python train.py --num_hidden_layers=13 --hidden_size=192 --num_attention_heads=3 --num_key_value_heads=3 --head_dim=64 --intermediate_size=512 --vocab_size=2048 --hidden_act="swiglu" --norm="layernorm" --norm_place="pre" --norm_eps=1e-05 --positions="rope" --rope_theta=10000.0 --rope_fraction=1.0 --qk_norm=false --attn_scale=0.125 --bias="none" --tie_word_embeddings=false --parallel_block=false --init="trunc" --init_std_qkv=0.0254 --init_std_o=0.0 --init_std_up=0.0254 --init_std_down=0.0 --optimizer="muon_variant" --learning_rate=0.0112 --weight_decay=0.012 --lr_head=0.00573 --max_grad_norm=1.0 --warmup_steps=200 --schedule="wsd" --decay_fraction=0.833 --decay_shape="exp" --final_lr_fraction=0.0 --batch_tokens=32768 --max_seq_len=512 --doc_mask=false --train_tokens=343900000 --max_steps=10495 --dataset="wikipedia_en"
MLP neurons of a small language model. Each row is named by its layer, matrix (gate and up: input weights; down: output weights) and neuron, and shows model dimensions 48-111. Each number is 50 + 10 x the weight over its row's rms, rounded and kept within 0 to 99. A neuron's up and down rows have the sign that makes its largest values positive.
After each neuron's rows, "fires after" lists the tokens most often just before its 100 highest values on Wikipedia text that the model never trained on; "fires on" lists the tokens most often at its 100 highest values on Wikipedia text that the model never trained on. A number after a token or word is its count.

L4.gate284:38 43 51 67 59 47 38 42 45 45 32 49 38 38 64 48 50 48 45 60 74 47 51 52 45 31 30 41 46 50 49 44 60 54 63 45 47 48 70 52 39 48 37 52 72 72 65 57 60 48 39 52 54 55 42 33 47 48 59 55 51 48 46 67
L4.up284:60 51 47 51 62 52 49 47 64 54 35 47 53 48 63 52 26 66 67 49 48 45 43 56 51 25 56 41 57 52 52 45 57 53 56 31 48 29 74 47 53 62 64 52 45 56 34 56 39 25 63 59 57 39 53 27 49 38 55 42 40 67 65 43
L4.down284:60 43 38 57 46 41 51 64 42 46 54 56 47 58 38 43 55 78 65 37 44 35 55 62 28 43 44 46 62 40 41 40 55 50 46 48 50 67 50 51 54 54 47 67 51 46 59 29 36 57 49 61 55 59 57 42 46 27 39 46 46 44 45 58
fires after: " R" 18, " r" 11, " N" 8, "t" 6, " T" 5, " ind" 5
fires on: "os" 22, "id" 21, "ap" 14, "it" 11, "t" 6, "ust" 5

L6.gate301:57 39 42 59 45 50 49 43 43 54 48 58 50 41 45 49 46 54 38 56 72 55 56 36 54 53 53 57 43 49 52 44 41 49 56 46 66 68 51 41 66 51 48 40 48 43 50 69 60 54 42 47 45 51 49 32 56 57 45 63 55 68 52 39
L6.up301:56 38 56 58 60 40 50 58 45 50 46 64 62 51 59 52 56 59 36 59 52 44 49 46 50 30 48 48 52 55 61 54 34 41 63 49 54 46 54 49 35 43 50 62 37 33 62 32 43 64 59 44 37 47 45 45 48 46 65 33 54 58 38 42
L6.down301:31 61 54 67 42 34 52 56 55 34 37 28 46 68 38 62 45 29 31 44 46 64 59 41 43 73 54 68 37 67 46 60 57 48 49 63 46 33 61 60 53 54 43 46 47 42 61 51 51 53 52 54 41 55 43 34 58 38 50 50 61 59 48 34
fires after: " h" 21, " l" 13, " o" 9, " se" 9, " t" 8
fires on: "x" 13, "pt" 12, "ot" 11, "ut" 8, "ens" 7

L6.gate393:46 59 43 32 54 48 55 54 58 37 62 52 54 55 58 43 46 47 59 57 51 51 54 46 49 41 78 48 47 50 34 39 51 35 47 56 40 71 53 58 48 52 42 45 59 47 69 48 32 35 49 38 43 51 66 40 43 60 51 43 38 54 39 53
L6.up393:64 54 49 45 50 70 51 50 67 44 59 43 38 46 46 52 81 50 47 64 55 47 73 51 50 44 56 51 48 50 49 53 54 64 44 56 59 56 59 44 49 25 45 64 58 60 66 60 30 41 55 76 44 51 44 40 55 53 63 33 38 53 37 56
L6.down393:42 59 49 48 70 47 58 60 49 34 48 41 44 49 54 72 62 47 69 53 57 41 39 59 51 45 38 57 39 36 49 31 38 63 53 51 72 45 37 39 54 27 55 48 49 62 43 43 65 53 31 66 32 43 49 45 51 47 50 33 54 47 49 50
fires after: " res" 11, " re" 11, "v" 8, " V" 7, " part" 7, "iv" 6
fires on: "id" 29, "fer" 12, "is" 7, "icip" 7, "ir" 7, "qu" 5

L3.gate474:63 57 53 43 64 48 68 70 48 51 41 51 44 48 49 66 56 42 36 59 41 53 59 50 43 43 43 40 52 51 45 46 63 34 40 60 39 42 54 43 50 59 54 44 56 50 47 60 38 38 48 28 50 59 41 56 57 47 56 52 44 46 35 70
L3.up474:53 59 66 59 47 45 53 59 50 48 55 44 47 40 33 58 48 34 30 59 53 47 46 51 34 50 70 33 61 56 64 46 29 66 49 59 53 70 47 40 42 49 63 47 42 54 51 53 56 60 44 27 52 61 37 58 49 48 49 43 58 58 53 53
L3.down474:48 68 45 70 60 49 50 41 49 47 55 39 58 38 43 66 52 59 56 50 42 61 51 67 45 66 51 46 48 51 65 74 55 77 26 40 57 47 50 58 41 50 58 53 61 32 55 40 46 53 54 35 52 46 56 36 60 54 24 43 53 38 59 62
fires after: " M" 16, " m" 11, " K" 9, "M" 7, "m" 7
fires on: "ar" 67, "ad" 21, "l" 5

L4.gate448:43 59 49 67 38 40 51 42 42 51 57 48 66 57 34 53 54 44 53 42 32 46 62 63 42 46 50 45 59 56 61 52 46 48 46 47 45 36 37 41 49 63 58 51 42 36 53 73 51 47 47 42 51 44 53 50 37 47 46 44 72 40 51 57
L4.up448:44 55 38 50 56 38 56 43 59 56 53 36 62 43 51 29 53 65 37 35 43 60 47 52 60 44 34 48 39 46 45 70 57 61 47 52 47 44 48 52 39 53 52 59 50 52 46 43 58 60 64 45 59 31 41 50 48 55 60 38 51 59 56 46
L4.down448:64 46 39 52 69 39 50 46 44 37 61 37 42 45 51 36 59 55 58 48 50 66 47 60 73 75 43 31 49 78 50 49 56 71 44 58 57 55 39 46 41 48 34 74 54 49 48 41 43 42 54 54 41 46 48 39 52 48 37 38 41 51 61 71
fires after: "ording" 17, " Dr" 11, " along" 7, "el" 7, " feat" 7, "ip" 5
fires on: " to" 20, ":" 16, "er" 12, "." 12, "side" 7, "uring" 6

L7.gate88:48 51 37 64 36 54 42 44 61 27 47 36 46 63 53 50 56 61 53 42 72 35 31 43 30 53 41 56 50 54 64 47 45 36 48 48 39 63 70 39 49 40 43 53 50 61 54 57 50 49 48 50 52 37 50 42 62 53 42 45 50 42 54 56
L7.up88:35 41 44 43 52 47 59 55 35 57 37 65 24 50 53 50 52 57 54 56 58 65 47 43 56 54 53 56 55 56 52 27 47 60 49 34 54 39 59 44 51 42 52 39 63 51 46 50 39 58 54 60 50 43 61 50 36 55 54 77 44 35 42 50
L7.down88:61 74 59 49 48 54 38 26 61 43 31 47 48 45 46 42 69 52 67 35 58 52 54 41 40 57 38 46 51 50 54 61 50 41 54 68 28 52 48 45 55 52 39 52 26 49 54 52 53 67 57 54 52 44 66 44 54 59 33 65 48 47 55 44
fires after: " w" 45, " r" 11, " pre" 4
fires on: "ro" 17, "ent" 11, "u" 10, "eek" 6, "id" 5, "t" 5

L2.gate404:49 47 55 51 49 51 56 45 39 62 52 42 49 57 60 53 52 50 54 56 44 53 51 49 61 71 54 48 51 54 40 55 61 53 48 61 57 49 61 64 57 52 53 57 64 50 32 52 66 64 41 53 63 35 70 54 51 58 45 75 47 55 53 47
L2.up404:28 35 54 55 55 58 43 42 46 53 56 55 50 63 35 54 49 44 62 37 65 46 55 43 59 78 38 55 41 39 44 49 43 47 60 49 28 59 58 50 50 39 44 28 45 52 38 57 68 57 50 39 57 53 49 60 70 40 65 53 39 51 32 65
L2.down404:59 37 63 49 45 28 56 38 52 55 39 34 62 31 55 57 57 42 52 54 55 52 45 49 46 34 62 45 45 59 47 50 57 42 42 51 56 64 52 54 75 41 47 57 50 53 34 49 66 63 31 51 62 52 77 44 40 58 44 54 70 51 53 53
fires after: " to" 19, "ru" 12, " S" 9, " h" 7, "ome" 6, " o" 5
fires on: "g" 52, "er" 12, "it" 7, "ong" 7

L2.gate35:39 51 49 35 44 45 56 50 29 39 50 53 58 57 48 49 49 56 59 45 38 56 39 36 47 50 57 68 40 59 46 39 41 43 60 48 33 48 73 48 54 62 60 30 35 62 68 47 56 44 58 62 43 51 61 59 28 59 42 51 55 73 42 56
L2.up35:41 44 47 45 62 44 36 27 55 63 37 34 60 55 41 52 54 49 50 63 49 45 46 48 60 42 39 50 60 52 52 50 47 47 38 54 79 50 36 64 68 40 52 59 57 50 60 44 42 51 43 47 55 43 46 38 47 44 62 42 45 51 43 16
L2.down35:37 46 57 71 39 45 52 49 54 57 29 61 48 59 43 54 49 60 57 51 36 29 47 56 40 68 48 39 48 50 56 40 57 48 39 39 49 65 65 59 47 45 38 56 51 67 54 53 50 41 48 46 59 44 49 58 63 49 52 48 40 63 49 49
fires after: " w" 39, " C" 17, " c" 12, " W" 11, "W" 6, "w" 6
fires on: "am" 25, "h" 14, "he" 13, "ent" 12, "ant" 9

L3.gate97:40 53 37 58 68 32 51 52 63 51 44 46 61 39 46 40 50 54 55 51 40 46 42 60 54 53 39 36 41 47 42 34 45 62 65 45 59 60 57 51 49 30 52 29 42 54 63 56 29 68 57 32 60 32 50 67 46 46 58 54 63 48 45 43
L3.up97:50 53 37 56 66 46 56 60 64 40 36 36 57 44 56 35 54 48 51 65 45 38 42 56 57 34 40 39 47 50 48 31 31 61 60 45 58 62 57 41 39 46 37 35 42 40 50 58 33 46 54 35 67 35 41 58 47 45 70 54 71 47 49 41
L3.down97:55 51 61 49 55 54 45 51 48 47 65 55 32 74 45 57 47 65 46 64 40 44 52 67 44 58 47 50 37 46 51 60 51 65 48 52 43 32 58 50 49 32 25 57 45 54 65 35 36 41 55 38 53 66 43 45 35 20 59 54 52 63 44 54
fires after: " No" 29, "os" 9, "st" 6, "che" 6, "m" 4, "lo" 4
fires on: "." 29, "n" 19, "ate" 6, "it" 6, "w" 6, "ary" 5

L2.gate115:64 46 38 38 42 66 45 59 60 52 49 55 51 67 74 54 60 63 50 55 48 43 63 39 69 46 40 55 52 63 33 51 43 30 46 52 40 52 57 41 51 64 46 56 52 41 55 40 39 54 43 47 51 45 35 24 56 59 43 40 57 42 47 58
L2.up115:59 42 41 51 43 52 35 47 45 50 58 58 52 60 52 52 54 61 61 65 35 51 55 59 57 42 45 46 46 63 34 45 48 26 37 46 45 35 45 40 48 70 43 51 51 47 56 41 53 51 56 42 55 49 44 39 47 61 49 44 51 30 54 65
L2.down115:61 68 54 54 53 37 42 68 52 52 48 49 65 46 64 40 51 40 53 49 36 49 47 51 53 67 64 49 38 56 61 55 31 51 47 42 61 55 54 47 58 31 57 55 54 56 37 61 48 56 43 53 54 62 47 17 44 49 45 52 63 48 43 25
fires after: "he" 15, " w" 15, "w" 12, "ap" 12, " e" 10
fires on: "est" 25, "ast" 15, "ay" 11, "st" 10, "ore" 10

L4.gate260:44 49 35 40 53 59 39 57 50 39 47 42 51 47 50 48 40 42 32 62 45 59 52 42 47 70 51 50 61 60 54 51 58 42 60 63 43 53 65 50 81 58 36 52 43 50 40 37 63 76 62 44 45 32 71 32 50 41 76 45 53 47 52 57
L4.up260:61 53 48 67 52 42 41 48 56 53 30 55 32 55 42 50 57 55 41 59 64 65 49 51 41 48 66 43 50 62 45 41 61 46 31 60 56 42 51 54 36 70 37 37 51 41 56 46 28 48 46 49 64 50 56 52 42 46 32 39 43 48 39 21
L4.down260:35 52 34 43 66 36 58 58 17 42 46 53 36 64 44 51 55 56 61 67 50 48 54 44 40 44 71 57 66 52 50 53 48 65 43 63 41 37 62 51 47 66 52 53 70 38 45 50 59 62 62 49 25 50 46 45 40 64 54 40 48 53 46 48
fires after: " E" 17, "ru" 15, " b" 7, " br" 7, " g" 7, " gr" 6
fires on: "as" 33, "g" 19, "av" 12, "v" 12, "et" 5, "mer" 5

L3.gate416:56 54 54 48 66 51 55 60 44 34 26 47 51 50 59 59 57 53 64 52 62 38 57 41 45 37 57 39 45 63 62 59 39 43 55 62 43 48 38 71 51 46 65 59 50 82 51 68 34 38 53 61 45 54 38 48 55 60 54 45 53 53 45 48
L3.up416:43 54 70 46 53 51 35 64 57 39 39 44 50 56 42 54 64 52 71 41 62 36 40 62 41 43 63 33 59 44 35 45 39 49 40 51 50 44 66 44 41 40 63 47 24 53 47 67 45 36 52 45 40 54 52 57 53 45 26 44 54 69 46 52
L3.down416:42 41 53 52 61 46 54 51 45 31 45 36 56 41 66 45 64 36 75 47 46 57 63 28 66 31 54 48 50 43 46 45 44 63 38 44 33 52 31 58 50 49 42 60 45 52 63 57 48 46 58 52 60 53 62 19 70 71 44 34 50 45 45 40
fires after: ".\n\n" 17, "cc" 14, "arg" 8, " area" 7, " acc" 4
fires on: "ording" 18, "==" 18, " of" 10, "est" 9, " is" 8, "e" 5

L6.gate217:47 57 51 56 47 56 56 50 57 64 67 40 41 50 52 50 31 38 31 40 59 63 46 34 41 69 63 53 55 53 29 52 39 66 43 50 49 38 53 49 59 45 51 52 61 41 44 51 46 46 60 46 50 38 51 44 57 65 47 46 49 47 56 53
L6.up217:46 42 46 38 44 61 63 71 52 53 53 45 51 51 41 48 56 47 49 45 57 27 59 47 38 44 60 61 50 45 36 59 71 41 44 56 46 59 59 42 54 55 62 47 50 54 69 42 67 49 61 52 53 48 52 36 69 39 58 68 44 37 42 83
L6.down217:38 50 51 69 49 46 56 37 73 58 58 63 57 29 68 59 26 41 62 57 39 57 36 44 55 47 51 54 46 43 52 30 42 44 54 53 59 44 53 61 44 57 62 48 55 50 59 55 31 28 44 46 53 44 36 51 57 47 59 39 43 49 59 51
fires after: "–" 20, "o" 11, " E" 8, " St" 6, "-" 6, " Jo" 6
fires on: "19" 16, "e" 12, "a" 6, "p" 6, "j" 5, "k" 5